python train.py --n_layer=8 --d_model=448 --n_head=14 --n_kv_head=14 --head_dim=32 --d_mlp=1792 --vocab_size=2048 --activation="tanh_gelu" --norm="layernorm" --norm_place="pre" --norm_eps=1e-05 --positions="learned" --qk_norm=false --attn_scale=0.177 --bias="all" --tie_embeddings=true --parallel_block=false --init="normal" --init_std_qkv=0.0206 --init_std_o=0.00515 --init_std_up=0.0206 --init_std_down=0.00515 --optimizer="adamw" --lr=0.000858 --beta1=0.95 --beta2=0.95 --weight_decay=0.15 --lr_head=0.00519 --grad_clip=2.0 --warmup_steps=597 --schedule="wsd" --decay_fraction=0.358 --decay_shape="sqrt" --final_lr_fraction=0.02 --batch_tokens=[65536, 131072, 262144] --seq_len=512 --doc_mask=true --train_tokens=728000000 --steps=4739 --dataset="wikipedia_en"
MLP neurons of a small language model. Each row is named by its layer, matrix (down: output weights) and neuron, and shows model dimensions 16-111. Each number is 128 + 24 x the weight over its row's rms, rounded and kept within 0 to 255. Numbers have three digits each.
A block is one neuron, or neurons of one layer that tend to fire together. After each block is what it responds to, as a language model described it from the Wikipedia text at the highest values.

L4.down491:126137134120114199105108133136132144106115130112136101151154073144137097104097124144129079100131140156085114105099111140128164137143122095114128055136131087073186144141104147128130121114123143136120128127137149142116140111110102118141168151141139141111118089119157099126112147113108135136
L4.down1280:144134134171127150111130129179162119138162197132162123095180097110155125142138132139162098119101139145136125124145154153165130114155118136067117119140106125137164133117174135169133143126165153118151156132149133118121101120149139123073114129116101143150115118084092103171141154139136179122
L4.down1428:149129136123119169114142143105163122119158097149117101099109106135171119126152183108110137175112102156173141109154151139189152130112151156158084103126130125112122160146109140151176101111133169095113127110121102141140183118138171119115132132167158150145132136113107129149115099105138109156
L4.down1766:128139119123118141112122155108115121112133124148124146108136109159156160135167138153130136132075135117138145086115184105139125154116139179126125108112108122137121126131108129159184107095126108101135130149140123142099120134109112104158136157139104108099149115102142124116141100118116094141
Responds to: Decimal digits after point. Digits right after a decimal point, mostly in tables of vote shares, turnout and statistics (92.3, 74.9%, 0.85); occasionally a word's final piece (adhere, destroy).

L4.down494:127135108136159135132146122130095142139114091142090092206118152121149143082119156154140098168117188111157122131123169145142122150133104139097106114129126103093153120123121128135124100104103089137140128090123138185142141087137106136131146086098106093124150113101139118118120174125145157169
L4.down507:104105146138059085129111178136104143116106107154110114159095110148117131115087134173157153132125123106127134119125148079153116133135137105137136113158119157128124132133162139148117149128140115184088076187154120127114134111150123108096118127153128126110144114122101119096136135136125139107
L4.down1236:137138114104159153136138083165102099145132155130115151164132171087131180125150118122131110112082138099119118094153129138075152158133133163104126095113114152111157126165113104135112155117135165157128139107118068190120125095140111112126160128123076122075097127121093175097123126142150113133
L4.down1656:168143135161068141132100124135087146156127102180104098122152166125127153173089126161089130125120121141122129133114137142099152144146133139130137117120157132088168103106117142115087101120121088130154113185138126140158143170130124120133130152132149131073133135140145124146113125128098134078
Responds to: Second word-piece after M. Short second subword piece of a capitalized word, usually right after an initial "M", as in M-ic-rosoft, M-un-day, M-ur-ray, M-y-rtle.

L3.down202:118114150128112163151097080122169111133130136129121123157142160166173141110129155140115128173135103135114134156134129158136150108133108111126100113146128134099164150157120130161112121106140109134084152156134159109176113109138114195078118137136108155118098192112149145111124160120156110091
L3.down667:129140130133139095100119175130157177107123139105132156164142115128135126147130145084176132129057160127128145156126100118134122128114134173085147159150124146122147140123141134150150097112124093117143122149121093154126130139097136139139157117144135095119144101128092119177137103162131109095
Responds to: Mid-word Latinate fragments. Word-piece fragments inside words split after prefixes like pro-, p-, comp-, such as pro-mo-tion, pro-duc-ed, p-ri-vate, comp-o-und.

L3.down356:160138112091118123099140118117109127176145130142105082147186103100133117107104073160170165131110121144123135128144158131138138099117118172108155118133140108114170140078123127155163190111139173132140212134156075129133124162118104108129142101122184148108151149115141147109110117100117184130
L3.down1538:131210109109129089117097092132149156114112104090154133131106104156136124120166101113146116150150157115154145111161117093163140107120119144122137140130135120159114113122079142142133103171114131098143121180138154119112099139126113140118139107144126107118097112116129130154143126128071147110
Responds to: Subject pronouns starting clauses. Subject pronouns he, she, it (also so) opening a clause after a period or introductory phrase in biographies; sometimes word-initial pieces like "he" in heirs.

L3.down768:140238103119139109133133096148149162126103120113131134139158136132133127136075171162132113149098109112120130077138111140117128133150122183138085129135166071147098150098116120149128121146143101135171086144111139089133134125138138130095120112156100131109154168130079109130103059106125148136
L3.down1386:122122117098107129102082115117210104103128150106128093164144126138143089105143143159149136159119102118140133103102104114166089098132152086141118115078144114133139110109138099179132131112144128136120113137144149108151125133111093104143120126139166103158183135161118134162143119116155138137
Responds to: Mid-word name fragments. Middle subword pieces inside split proper names and words, especially "gin" in Virginia/Virgin, plus "ri" in Rodrigo, "." after Jr, and digits mid-number.

L5.down351:145122147061140133096103121132125144101112152160156122153146151137163175093148132106091124107129125126107140133096137185192134134111137131162149077131112122131107111133155094148099109112139141116106102170157128162114133141127156126122124137103137130130145129123091081097141078136150105153
L5.down469:097177142112073118089136107115121133132123149115151173144137152088128126091122168105118111167115135131127153112154108106172133126137179135106079110112111130134119122129116102121111156121140125114133089122108093108093094139121095141157080152116129111095103151143104100077146123104119086144
L5.down869:152122111118098132133124109090094137187150148130145149121141178063125164175141111099107106111133142109074111167113119117147106157128120136127123107129118134140125139110178137129127144127137153101113108163130139111143105131188129153130122098142106141127120104112109151135140138158135128135
L5.down1066:168133155087158115105103146130150200120123128146108150092151153120157134114129140124108140147093132078117118110124139150136137096100166130141108082129127119138169113138099140140139107136159102105117154144098115126132149158148155137105106096126138115111140129139114142125156096079123073110
L5.down1318:149139108149115123123121129123083158131157161156136123121138121139168160097118144136088119086147089118134128104122146144169140086130086112144114127118103100112112127140090147101127136114128146138071156128149154108124096111118166117127098120138124112108129135092134109117170110159097106131
L5.down1334:149106209162132140113111141170048106136111116151096129100121131106133201139139123145143079139153161143090137079134146131111081171157118111148130112155110126123145162123148128074120099133181131136097107148116113094097107143128167122155131139169163106119092149086136106128134143116140086109
L5.down1360:098105185150119138112103154137091142131156141109109179114113103132112108080130120131125091108150143148125123149158113140131180108056096174124134134146100111103117128096127158102173133143124128134152137130129082083140115125116090107162149121158130158121127121114130098068136068127154139147
L5.down1543:076127143157107121142143143119101127179096149133121103067105119060126112110146134134173117168125147151106145130139128178134105131179172078117138145108087102112128154133170140131147129135127123111105157162113133160131146138089153159140115146149149130118122149135106119139117122130155168137
Responds to: Alternate-name "as". The word "as" in naming phrases like "also known as", "referred to as", "romanized as"; weaker on list dashes, table pipes and colons.

L5.down273:104196124206142090079157160139123124092117126127130151144175126114114131149127136141190160151137099081168120128114128140139139150171105179093110127141155137111133149156105120116122135126152116113156097100111164119145137128142098154170104135115110144131131137152146126175147089134115118127
L5.down309:160123124116128155116159114135148136139080150101131135158084143143132144129175139135135145145104080105082114122164103125120148118149141149153130127139156099103113166128164140152147130169164140167063140060130126118184105117132136127117065136140111153128197117134194142156116069105143161128
L5.down383:113109137127143140124118168145106147128159143112152160159171123151123100110165128119131177146164139078163104116147140147141111146119138112109169130132120134108104148118110082165125075128116130104172120146090128144131090133128144113140098083135136083164142116108128139090131151088094119111
L5.down915:122099112138135073132136184134074121173148109126147108121146169127125148102151139124129148116093141131132146127142119095146092169110106145154095122121097109153140142137127133150165086120156122120129112122121105139142091096101102096152149134128141135115167140124123125130120126120125127118
L5.down1112:162148161109110153112126073152087128146129083125149098128140104153144147097131176103118112121117192128120126112170114157111133140133133153115133119117127130171147060136142140127172158163097095111102130133092129110113115130131123190093094112084088133154155138166118125100155121180112112128
L5.down1209:128064111124107111149139132094094097134160124129149133185145109116120144071141104096106126132059133142145146117140147136165094155132153120125138104137125148091147122106134130148145139118125125138104145173137175127115145158132126113175106126115175107145171133113157110135119125095110123137
L5.down1601:135088111144161126156119094104135132115128094107109098157147142133207111110134156112129149164128133108135133107143164121108153126181160088131112188087109115155161103146152105118113091108131133086133101166147129143123162117109127097166176107147138128104132126071124101122118110086120152127
L5.down1764:113125129109116125136155135134126138147154136118094125110117136157099133143112100122109151141115117109086165096124151132100150094144139138123131135133111122140111110143174111137145094123130123106113157139125111150129097095115158147108117115120082127150131120132153138110099093075126127141
Responds to: Mid-word subword fragments. Short word-piece fragments in the middle of common words split into pieces, often after prefixes like pro-, com-, gr-, e.g. pro|fe|ssor, gr|ad|uated, immigra|n|t.

L3.down461:172111133106143139113113120121145152123129134105157116165144117115111128157134151121107137088122133110142131140117119111130110069100135136123119138123171089099152144086186130123124144125098139137139133151122095148153117117113127122104105149137121129079173118173108102132135160177128155074
L3.down1299:125151122118086143132136103136150114161111100116099132115163120096094160096130194123168156131142161137166134135074149071177144111112134101110088120134116102121111186114160100098106125137087109112137124162130147137154133108135124128129182104153092132094131143155143111095112123179081107107
Responds to: Full date components. Tokens inside full calendar dates, peaking on the century part of the year (19) in biography "born 9 January 1965" openings; also month names, commas and year digits.

L4.down1094:157126125117130123143137136130143117118137089120148153108156124118144136122116148163096096139103143096159137111129128099179122131158135142106148100161207153108110096146157161121105111149160147161131080119099092094118122071101122119122131104186162141128130104104138150124134137116094104125
L4.down1305:146130145086165144119097098091140122122131126112120052119085148141107175153112105124086107117118111133146122106087119150195187123115156089127117110119108135162134139159112133110146129186109135145104126116068150107146135127138111087123101132136159159139113152135126143128138169109120099121
L4.down1410:119137085119139155153144165107156138139099120150139180124120127142096086133147102153167159150112117141088124153143093123105135102138100107110161134142099156134108146102117121150142122124139157141107080128127134154155162126087073141166111151129086104155119164150102144100134100154108161125
L4.down1715:142155117141137134110106116139127164110155164111109150107112109146076111082113154157119129135128099127107099131157094095112142114147142146117111150126113127118123170141109129128096152134164138156120095151160110120153162119123110111104171163108120153125131117160152149105111124067137153111
Responds to: Mid-word fragments. Short middle pieces of common words split into several tokens, with the word still unfinished, e.g. the n in Gover-n-ment, fur-n-iture, surre-n-der.

L4.down1197:113133078114111119176135120110134093098142127177082155118084142119097149147124099133121123127123176157098116144165100163145157092109159093130150128140133095172129086177128084112137098129116119136154113126115092130181099157145148123153150122134116105104119106106149137141111111168093098147
L4.down1248:147129098144091134124152116112133115123112101170148140144197105105155124147155170144129129116131134131122121145116148109149082131143070111167143146132130128119149148125109162120154121120105113139170103136139115148122087121112135111111129114149143114161165124129136101094140123163091101105
L4.down1478:147117145102132092113127125098095143074156137140134103085150122135146158162093127043131109161109115156148130102126096133078109096150111125154074118149154116134119104131099124137117111085136147114103157101125109077099145143120135151096138173131131120096162159126103136084135131112140168137
L4.down1676:117128142146141140100120141171126131162173124123106137105161152179162160133120079096126161129104134145138131141107144113115121125194107136135134124129105091188111155110143177117100116146136138128165097150128114132138115142141144119112118120089134143127120143142089121119134112151132087150
Responds to: Prepositions opening phrases. Prepositions and the ends of prepositions split across tokens that begin a phrase before its object, such as with, after, up-on, desp-ite.

L5.down9:163069127109156140106122124133124182154114132125099142086143155119144146160137091158112131124118138114123116142106108127103142140111142122155129134129128136111133159173108151136103137168063145129109113123156143121145126087124132147160132129104117146107118104123155135145145181136150125148
L5.down235:134105129133126121116152172117149160155135115065164096126100106152177103105142096108152123119110060102135150120105116123124122124107125134085091139131135139101125128110110071134152135154123148092151153126114110103157138110158134114165133098136106120147114123119149158109125126119158131146
L5.down331:105144118149142163169119156137156154169136170098178065144138112132106115121100110116112139103121137135107115108153098136129142138154108110114134128134131160140110125133085135142136113126151151145115114101088108094144135133127151141152128112126130089124180096151142123102137131113141144097
L5.down448:140100102128159129133135141113118131085115142147146129160117159126086105125160118100141057135148078133114115108124112186164144142163170137131158167121146157146135152159145124101156164119147091148127114130147116119103158144142137146086119135093133162095111128155101137117128086076126105138
L5.down505:145090163131110080149172132151117140123120108142086094110166082102110072178083146119096136137162144109132133088140151099165129153146121161107156144176129134138137139120122129127129122132117131131143121134109121114129101132176121145125102114152087145133150143114121154177089157145090121154
L5.down539:108079118143108123117108098116173124172079098137109152130119109131133161134120117116152129140131118141107136137127136115079156145131129090155133115129129164136159103115065156100096124114163121141090110068144084127148124150124158121154132136131137167111142148115102118167125150140130125143
L5.down586:119121182121133100141122144156092150105075106155125179131152110113125125155134129126090135113129126152142121115128150102109121078119111155116113112146175134118103078147120099127148092128100117112106143144142115124168143140120170123159082119120143108159133115158107144129078107145125111162
L5.down1483:137140130158146093112148135121103100144074128147091137142154110068152148122084130135142095156144161154131130136172181108131103076114114094099129123152114112145122136099133127116136148108098100071155133148108116123098119139147060132146110102128127084143181171135112109193103125127093129114
Responds to: Verb-completing word pieces. Final word pieces that complete a verb split into fragments, often after "to", such as pa|y, atten|d, capt|ure, per|form, as|k.

L4.down1333:146138123127100139093149072146099142112122173135157134120163117124143116104151144110092158175174119132131144127142147098134141124124135162124089146137171120129057164114136150149087139138120138152188098145139131151145113092171085140108101117144138101104110133128130103141093134137092140108
L4.down1448:149154119105176103133146114083139088159151109137102083159139097109140119144131106135101126171137166125095128122128147104098123100142130095162108150102090103137139119130139091161147111134138123092144145132128104129088089160128140139167111113085141112146149176092123116135099116143130165142
L4.down1579:175128100121115123132137090079112130110116094118091112136074159088143123140161127166118112131122101096108151129107172188135145129141123151152143120161135125111135129106140102137132110081124160147131177112137109116120095147107149139126129151166129128137144134080091097132164119113140152153
L4.down1635:085144118101107119104075115117154143119133156124141151152140131088138140133116135173190175166129101111123128084127132107136114118108108089109132128103091097151113123101154113112139167098155101124129101131120091124144128111115085093124157105121127145132162110138141138108095113124152174151
Responds to: Finite verb after subject. The main finite verb or auxiliary right after a clause's subject, mostly plural were and are, plus is, was, also, verb -s.

L3.down774:146147110122104121155127095101141151138107153083123145105137142135140118103170128114121146115083135150123136174106127119158109112125150148130070084152125119119161122103113146142140131101178198111133150172125121132134073129094123109154143106191132116112155143117149119111110112124136136112
L3.down1558:120139167080106119121099100094115161182129137159169136121133158123134136114141114147084093147089139122121133114179155153174076106127133136099125115136149159095140146126101110151157140085140114100127100132117164128113130131163116111095133083163124151102136080117135113139117133105139127131
Responds to: List and row markers. Line-initial hyphen bullet or table pipe beginning a new item or row in a repeated Wikipedia list, infobox, or table, such as career years, name lists, or chart rows.

L5.down118:128154104148152187112102135157118123112126112148106088146145101119125140112138143121082174046110175177118132144144133148152094072106121158171126090087125130179115112116112130127129134155082118131128133095114149155120083124150158116157075119125112145155140129132136130158166128123081139116
L5.down568:112130123145113127125186165154182116167140165100158066152141100151109146156105121129141119107131136144196159133154097183148118162131130163129125121118121117144120126120147132190092122131157122116153137119120178127072137129130084138163090117131133092133114153116131098092121132170127185163
L5.down631:178117146117112163114138109136106170113118171127121119096115091165134123173130130116124134123157131154200141085053108167118152113125159133151112119148121115122157101180141123138134155115115128092144086138116127149072130131115111121120141160120130130106107182150085143140158096136122096141
L5.down791:111132063140161105082139147103157117140131134125144138127112125110144156109147097072128129128119129218123149159136115136120115099132165119114086130119153149130088097160099106150137119114135126105144112104147130143118129076095114158140119107110122156115116107107113138149110091105124138069
L5.down1315:169089101113150133116075154160121119167179113129155161116126162146133148084133123108082106131097107162118147128098100117165164129115118150122137151103160102117115151137141115164139133114133097106134081130158137130146154117169098117157111133114157106136117140142153104126179133107122135117
L5.down1653:114141159112140151102126123167149117171160125117128112108105108134155100101127135100115107159137111127133121154125088082104111133118139146120166144074094112090127100155149096155084167110139112167155097114132154162142123141115084135142121103122140160150098078127144139168112149110106144146
L5.down1729:115120120149130116089116157132087101131124135173125109148133140145084080114088128119144155096173133142139086121118155175093158131124129125185110115087099103107180152087135132141118101130134131153144148135173118114158128143083130123119119126086128110102169150140131125097153086119131147127
L5.down1745:118102140110116172124137141110155122114170159117146153112135101136099121101073103113145105141156123166163097149108121102136105128169138192121124125137155103159151103128124125152112121113133111136163116111122130121136145095098109089166141161114131141082087130123100132149145125094076156134
Responds to: Sentence-initial He in biographies. "He" (sometimes She, It, who) opening the next sentence about a biography's subject, e.g. "He interned", "He is known", "He attended"; weakly on other tokens.

L3.down546:149148113133113211144122150129197159131168123147102094108109127147140123108142139089110167123151148147173121085118116130132153182153137147082113096104123139149079170110104123130123117092143153126122088136139133128106140109156122143159131114110132159102141116135184147170085147110094101185
L3.down1266:089129177150053149139110123136152147160135138152101142132125119121132107112145133159115111179091148149111136152143152120126158122118139138100107108132149107124167177179142100166101123128128152123119137118107115106086145138152136146155116122138118129120135122116123133107133125145184128146
Responds to: Digits after decimal points. Mainly the first digits after a decimal point in numbers, especially vote percentages in election tables (77.2, 91.7); also plural -s endings, "as" after "known", and the space after a sentence's period.

L5.down547:180168148174087109126121092161152127120131113125156144130116114126124123182165130148127135069161083154150139133130046133164134165173124151156109140161111110118130136143108066120147088131106108150137131147152120128133101121160154110108117143140136131122108122116117109116144164102116135105
L5.down940:128116143137121111148150117151156100141132136144100134163094152117127143144129082087124111152169136123090120137119129158101127154153093136143133153086092126145131168133131143141133135102122164137165116135138104163080137145140101146121168117091176108121171139152148113123109143118156122132
L5.down947:125142130109144120172121087101150143118135122120121108159145112163130118097140153157153129146144125104129108144158110115114125166143104135076113149123154119104131154089128125144120116138126168149073138137180125148131116112111115107090153139128128139104140138116113110106103146119119126115
L5.down968:099139159116131151162121104121115134107184114167147170131093095126132132128095122105123143119120134136172117149120125128106157131101094165108115111169130128126136106107070071155125111086092086128119133104071147141111127154127100139147138145143089139131120123134127150116099163129148112149
L5.down1313:109078109110170110136098094102129095163162128169119121145088139125142158174180077115147121129119136153103146134135111135086157120122119090123116163150139135140137148107109152119101094152119137128099114115131118071109139143094113151135175176101108097145133087097123121134147167172139100136
L5.down1492:143142088135118170131154149151114090155144168121151136167120143154112116140112117128121177116063127125124130102145108116087147206169086148153126171082146104134142142130119126082146132115143115139121154143099117102172088094176113148098143143071130125120169142164147125121128154088166123107
L5.down1564:085177153148090108144159099134085111171121125160135116141129101133135137067122101129132114114145098145120128141135127117103085127122125136108115109136104099123149095116114087124104141143176204151137114102112070125077152108140145113103145131116144147112121130130070124094136092141123139163
L5.down1618:125092109147078086115123128109145133139177101144136131105115130157154111145178109108134113172125151122093118131137091113127103171103155136141121131121098128111126109134141164152114143092148140126116118118144109096157144135147127119133121157141112152106150144119092098070112132200166159117
Responds to: Main verb after subject. Finite auxiliary or main verb (was, had, is) right after a sentence's subject, often a pronoun or name, as in "he was", "Ghimpu had", "it is".

L3.down306:155131151142123082111084130139116173126147126120136118129131152114159123134115106108123120127143082109140128134114146142118167142108173139065142145107117059077123160152118142129149131114146148127122114125098144156137108135134121093103058098144131177107125104073134174118129094071125129128
L3.down562:115129088138130118100083130142144104135178070134144109162119105216166149116154107164138153115130107139152110126129130139155166173150137106079151123086133124097151168173138140165114138149101102141119147132144152102130120150128123142112151135151120090112123145146147137129149156103138111128
Responds to: Mid-word continuation pieces. Subword pieces that continue a word split into several tokens, usually a middle piece after an opening fragment, e.g. acce-pt, accommo-d-ation, intro-duc-ing.

L3.down734:101210171155147153093108111132133124152102113123131120158159098118133166119131120115137122097139123138121128137089111132134161145148122150075126102111156126122130123119177093104095115109155140139165125134126103124110096126124135108087154133142105145156120147155132109135140118155150191130
L3.down1769:106171143155166139140127106107129166132124121102169096152115133130151092127119161105078151101116096129168122149102163108134118137158092157145120130149101097176104080138117168127151103150197147119108140130124132108132141144117133124096148132122116140096135122126097106140152100119109127134
Responds to: Modals after subject phrase. Fires on the verb-phrase opener right after a long subject or relative "that", mostly modals and auxiliaries like will, would, to, is, can.

L5.down408:109125120108112114118160147121125154137140098151177071118124122117139118129137093153131119145164147136083120109076109088101141125150173141139154108110125109157084125155131159112110142144153143157096119092124163143157126084143154108127146132103140132142143119151126155121175149113163184126
L5.down478:077143141090148128102137113116187165115132087140133120085134163120144127113146124121095177150121093101122128086095135141081153145109125139143089137134146108113114101149100176138090092106111139121100095103155101134128152108049150131127133104118092154127106086115149132087164169140087157137
L5.down532:133120128147117144133124142110110165132157140162113072145176158140130126140176068141138123113132156082157127110135111127112128126120145146136144127110123134124182136138129112129101106106119120122118138139132146114148153126146112115132140154114118111102150096136166138128147152135169125117
L5.down879:092139118135047139147135098104110100142162099109107123115141136162135118098125130165148116111115095170140113114133142123134125150152126171119117098101151121130125135106099164151118090095124142153120127151119107129119135176117124147116194145119116125134125142119137127086096157137128094131
L5.down1170:096162118071103143116109125120166129098141124156125098112099156115108093110143158150128111124148086140102127112121112122098107146128137195148108114099108128099109112113153098105118159113120124123141161154139111110114053107065119154127133103129150150112130060130135138077165156181109149128
L5.down1236:110090177105135177169161140128076131115125130113108165134136135159112145097119119127128141135125098108144152135118121043158160098129130179175089137119176180124128127175110092156139106142125135138125120089191085172087171150147142147119139132146119121144129114156106112095139164173107115104
L5.down1297:115168163094135140100135191123118165128097115136101078127131159096091155141167142139158123151156107178106129108110107151160139109100105111088083115082155152135152128101139131174141153101134110107083132113143134128170148149116110128106141112139120181142138145139155148109149142137148143089
L5.down1544:091148136127082172175150127167088150130148145126129121106108095121144126102161141104141151131154105153138133141097114142078101143134108147140093133138145098106209117157131103119122161116083169148120139124092087111128117129134129100119146136141131168145090124148089107080169121104122158120
Responds to: Verb-start in clauses. Fires on a verb or its first word-piece right after a subject, modal or "to", such as doubted, rely, should, represent.

L4.down753:131133136130137150125095101135113128145129126105145128128142174139141128116155066116096130126116188128124128166097135128185150124120123146124132150118183089108092119160100160098146124128124126108107116150139127120157166119150168174133126127113122135123095130093118153120156124176161131119
L4.down938:107141109162105113141147112117157134162151129120103125097091133119128122121078121135121146144092113133150134110143116108105125150103190121137134098133083079083136122128057113150124113106101117112136114139138103161101145096083157104100067149153123181152132134105138155112129174097096135164
L4.down1606:078131109108081120185127148153119148167130096101118102107096122125108126112128144147102144082129103151138118137126111134141119131109175130138178122092135130125137115141118136126125124113141151146126101142099109102105098148074092125196118136124146149135133145142134159088125139185111156111
L4.down1637:108164153142120125144157124122163100124148170128134088146127136109108152116121105128129158146128169128119134103142143161110142160099155137121130139168120112144085122109134135124119136150100141158082117093135121164132125116121125135102114143110157107147150124124150150158101135151127140120
Responds to: Main verb after subject. Fires on the main verb of a clause, often its final inflection piece, right after a named subject, as in Sam tell-s, ga-ve, discover-ed, and on a following that, as in "commented that".

L5.down69:161117110122158148155102128106090135111150135130130132116088153149140110113131086111140165125159138149117134132118105119133152168106117138146143163155146155106125133180132157056085152110101129139126157079082136146111148125165130146129152122122119120120133129128150126106107138144131121153
L5.down195:082095096124131154123111091107128097168153103101097161125077178138115094104103154123109115152130102136094130158150140127121158118166128075131083187125128136088160138135141171149085115150102153164142136135089131123158131114126178131128094113161139128125069105123097132142139166137113123102
L5.down252:143131112144138160094178132127158114177175169099144169101101093124087133133112078132127112125105065127104113149114101181102141090121178124134122150138125197130078113094151066164115137135132101111117106110127114149099142148161158120145135136149095117102134155128130189072103082139169165094
L5.down322:103168074134127139111085129157145142141128075089123133164104131140099112124116104147122119116149131110147123122090126131124101110168100138184146107175135077095088149108141128146127112142154095097144114143121142117151115131097142112136120163155098122153111119168140172136114130104112130120
L5.down765:090103125140133123142138168120145146101146156144151094152183089123103083102151134107146069107129136130103155087100171148154159146152137161103112105091096105116160097186160116151144094089137147136148136143147120118104114150126123167180108088119110166130115081117134147165096153131134151138
L5.down875:136149096108169102145091148153124129135167078121150133130111152138079129131148134127162127143107138093119125143113131109105119134109135141096132084134092150172130156112196130163118076134161141142125113128093122119123138083109120146124100161117129150123125160158155142160152128094160114076
L5.down1132:154122071129116142135154126139131140116145122127091114071128129158145154116145131095145122121147113128180119145111126091149114090119093079131087124165133141136129126112164116153138092138136167160148146113123129149103131175107189145165134163118176100124119131130135152144121136128124152149
L5.down1761:137153114101155112158134123141117137159128104105102172131118142142104120152130129123099086147119179121136163107140175089164147129117131147115135141117140105144116118156136129152157136144102102128145144146086110132184157149139125105118148076178157055122134140134126143128111172142122138090
Responds to: Word-internal splits and number separators. Fires on "re" completing there after the/The and on mid-word pieces (oc-cu-pied, dec-re-e), also on commas and decimal points inside numbers in vote or stats tables (8,285; 66.11).

L4.down180:100151094128112108134120134126128132098180085103120183102159125159171167111129175105127114156135085183127131129117100121123079095130134173122145143110151110120120145138139140109158090106123147098158128088111070156131077149149116142099122147172120121159127147135120184111086143106141150142
L4.down726:100154081124097124175131140121118124135126152101089148109151130164128146122140114154148157141123143126125136111131109118110114149123117148093131137126154131096110148187137103090165130150138121112193101116099148118077083108137112165156095131118120161158133134120149105114137110124121129114
L4.down1038:085153094173130138156138121126080142092102084124102129156147107157168133136144126174149183124132139113142135133133121097139066119108121122168107123130099086082126146128124143112110137129135110124100116129108109099096139126135107137113134083132125132109133074139167138092112140149114174104
L4.down1429:086093121115110107170169140103124096089119131107114137124153120150134145090088124114169152157105117142096131079154103114100115115067125181086121129167126116145127145129091147111156103127082101136152117110134132124147130138128137138108132115106124107132114113126139106133070175105143145148
Responds to: Decimal points in numbers. Decimal points and thousands commas inside numbers, mostly percentages and statistics in tables (47.1%, 61.1, 2,500); weaker on mid-word pieces like mi-le, Seventy-t-wo.

L3.down184:098187124138132179179132139151106136115125191124088134103106123149120163135151108149131095120121127157130136167151133096140125090125141148117114136135147090103130118131088142100124129102162109128105114166140149130117170139117139103154127115140113163145120117110148092107139138127103119118
L3.down456:054137117164156141127120122146138133152107120122125115117153097123114159134135116110181118103126103076146126136119119114095082137133107120113142126115145139107122126145114130162080091092140135082103110140136132169165118112183098121079136136127126171152083158148104136090172148108115106097
Responds to: Main verb after subject. Main predicate verb right after a named subject in narrative prose, often the past-tense -ed ending, e.g. criticized, announced, signed, defeated.

L4.down70:107118135108091089105134052113129117084172125109100127095152128172131118119117107103145146142153127096149143142118130123090121160140156104142134107154151112133129149168176111117091150099146107124110121112125144189129101149104163140101121154142121125144119144135125150129143137139138184126
L4.down93:151081136117088130150104142094140119114138089114050109127134079155144136166143110156146135137128137134126106110155133106100125122123123153103143131149155147119169141159159152106130123152141173123137132120142123156129142117114134122130121169149139157157116140131161158100114127117116129138
L4.down118:123126129120114142170089132134122119101145113115101126149131168182144139116148148085130115172108102115103124156115128133127172169146118121104178103070092150139154126137122190143127154117101152088109139101110119112131150147174143083124119144156147121118086086110116126112142060098137127143
L4.down601:166115141125099131137165115135132144125071109171089094139156116086113124128157117109135129125147143162132113126169129154166162104114124134129102144158106154116127136141116160124140119114104102133180114121137170159132146123138162165104138118066132122114099126124104110132102141119146108145
Responds to: Mid-word fragments, esp. "given". Middle or final pieces of common words the tokenizer split unusually, strongest on "ven" in gi-ven, also contribu-te, ad-d-ed, cand-id-ate.

L5.down183:126117173134103102175134195127146174184076142098119106127144137152129141122094129148134112080113127125178133147130134138119118118094089096109159133114144126129059109143128142115153125143132129131139149140117159147104130112096169128109162109167127149124081136117140142123139070134093114097
L5.down415:186103133151089120118150149153182091163133143113101140151115150127157110165131150140126123108123138136114112142146152119156115185119147150124080129147118143127153150165122073119102127139182149139134109138113108109098119093143131129097146105104124142139119125142136133108139080155133141129
L5.down1061:106100139182124154121104154104127094105099103135115076139145125095125137125138126138137112158123135111141134120087150136121134115087135175141108166105104123151145129104142128108161083214142159126119125085138094104105123162125120105149130110132150135114161173100133120104116177110127118106
L5.down1486:087162150136104111130129130143071094132148076106113125091105167157097138137114152134137122131132118191132147144099134115089144136115130115152134115099081134132164106154112125141114103120173160141112149122125125124128122123165137114098156191141168119118110156134103160152081134145120147114
L5.down1606:127139112095125119109117108155086123071119125145080130149128117137116143147172186103113145088137120121123130120116120109098116127119162144152097179111104095154094101118177117133125171156132132133142138147149121141111169082137125127127187116128161151108137112163138154139137144095177140137
L5.down1659:154100123132110154119134164143150134172170130144111125161104134153129129130159134148144115120154146134132161115110123117168137113101129179108113132143143100120122120130107111077116127123157125159145155135114100135118158148121099098088171136143149104096170156112131092091137142124095147161
L5.down1674:126116114112135106128117122136078113166195137155098145129117162134123115104116125133155174103115146132155137133138115125125114151110120131148110105132144161146140146166129093078088141156095115135130118140112115072125144141135119141153135113166110104135125125105135073137127126166141129131
L5.down1781:137127145118065133122134195133130094121169144135126116156134148127140124134112125064160168157142145163081126174122165087126116129117135093100066123114118097093101109121140112145132139129089088133137139124146115157145145131135115157092165118117117164105093172105132157147081138134151145137
Responds to: Lead-sentence name glosses. Tokens inside the parenthetical after an article's title name, such as native-script name bytes, "(born 19…", "Hungarian:", "also called", "known as".

L5.down471:148117142098088146129165154117120131116114167103100138050113134127149124204106108105134101123119175119135091148103105120103139135145152132127141084104149142126134112085146109113167138130132127134139113100132114148120140152130157096108121126136098144115119152185096135123083163130157110127
L5.down711:210115110142122121162092100126138140106163125122133136142116125139122148145129100117078115066109141128112170130120136106129143141128136158120123080093128134126158118104137123117131131166162125188153125140127134132154094122115159077108124147092149131111110125188145099117170138096141102123
L5.down743:166144156157129123191134126100126120116135139150128126140178122103136090183130114100105139116088133138150121088095114109151122124116092163150186128106143119149134137147103128131127155143109152087161125129138087144131139147201143092098094117184127107115147136134108137127141105138109136150
L5.down855:171162110163145129141099128065129110129123100166137117105095126125127121112143104133095123164081120138104146069084134093120122165101117128142106114143144148138122129126074075147132140138100126148133129137138093119142092113142119126092141138174118167126091125124084143145105095150145148134
L5.down1009:120146124143123124141104169106125108132140157128119108147130140072113105150104096108095123120130117113136116142135090161113123158149142114119136137120143126114098137110108147131102127094125115160111173138131119118133083122109104095136175176129127128142157146116078096145134160122104145088
L5.down1073:151156097122103141117167174105102168133120079120152163150142129151080128162116129139174153159098132102136121195113121113100165144182159107140121115139143144166152141118128146164142140138137108140183137091130112119112122102124157099170110102090135110134153123128126160146122110137117162144
L5.down1235:115164112111097073128119154101130097148126145106115126113143100174134147119106109155126129129166151158166125129152165114136141144095143108115087108120092168123109138131123099077147135201111145142126124109090087134124163179096106152121099176172160107138119123123151154160132143096137124160
L5.down1562:156111134135119123092094166125133148160128104125126202163152100122122098135120115147121108147144120145210109125151141120145156098133121123125104053113096136120137094104124138152161117121126142162132137134147170121131131112106123083118177177138115122069122124134150146128131130151135110174
Responds to: Mid-number and mid-word continuations. Fires on the continuation piece inside a token sequence, mostly the digit after a decimal point in statistics (54.6%, 44.6) and mid-word fragments in table headers (Bro-n-ze, Ra-n-k).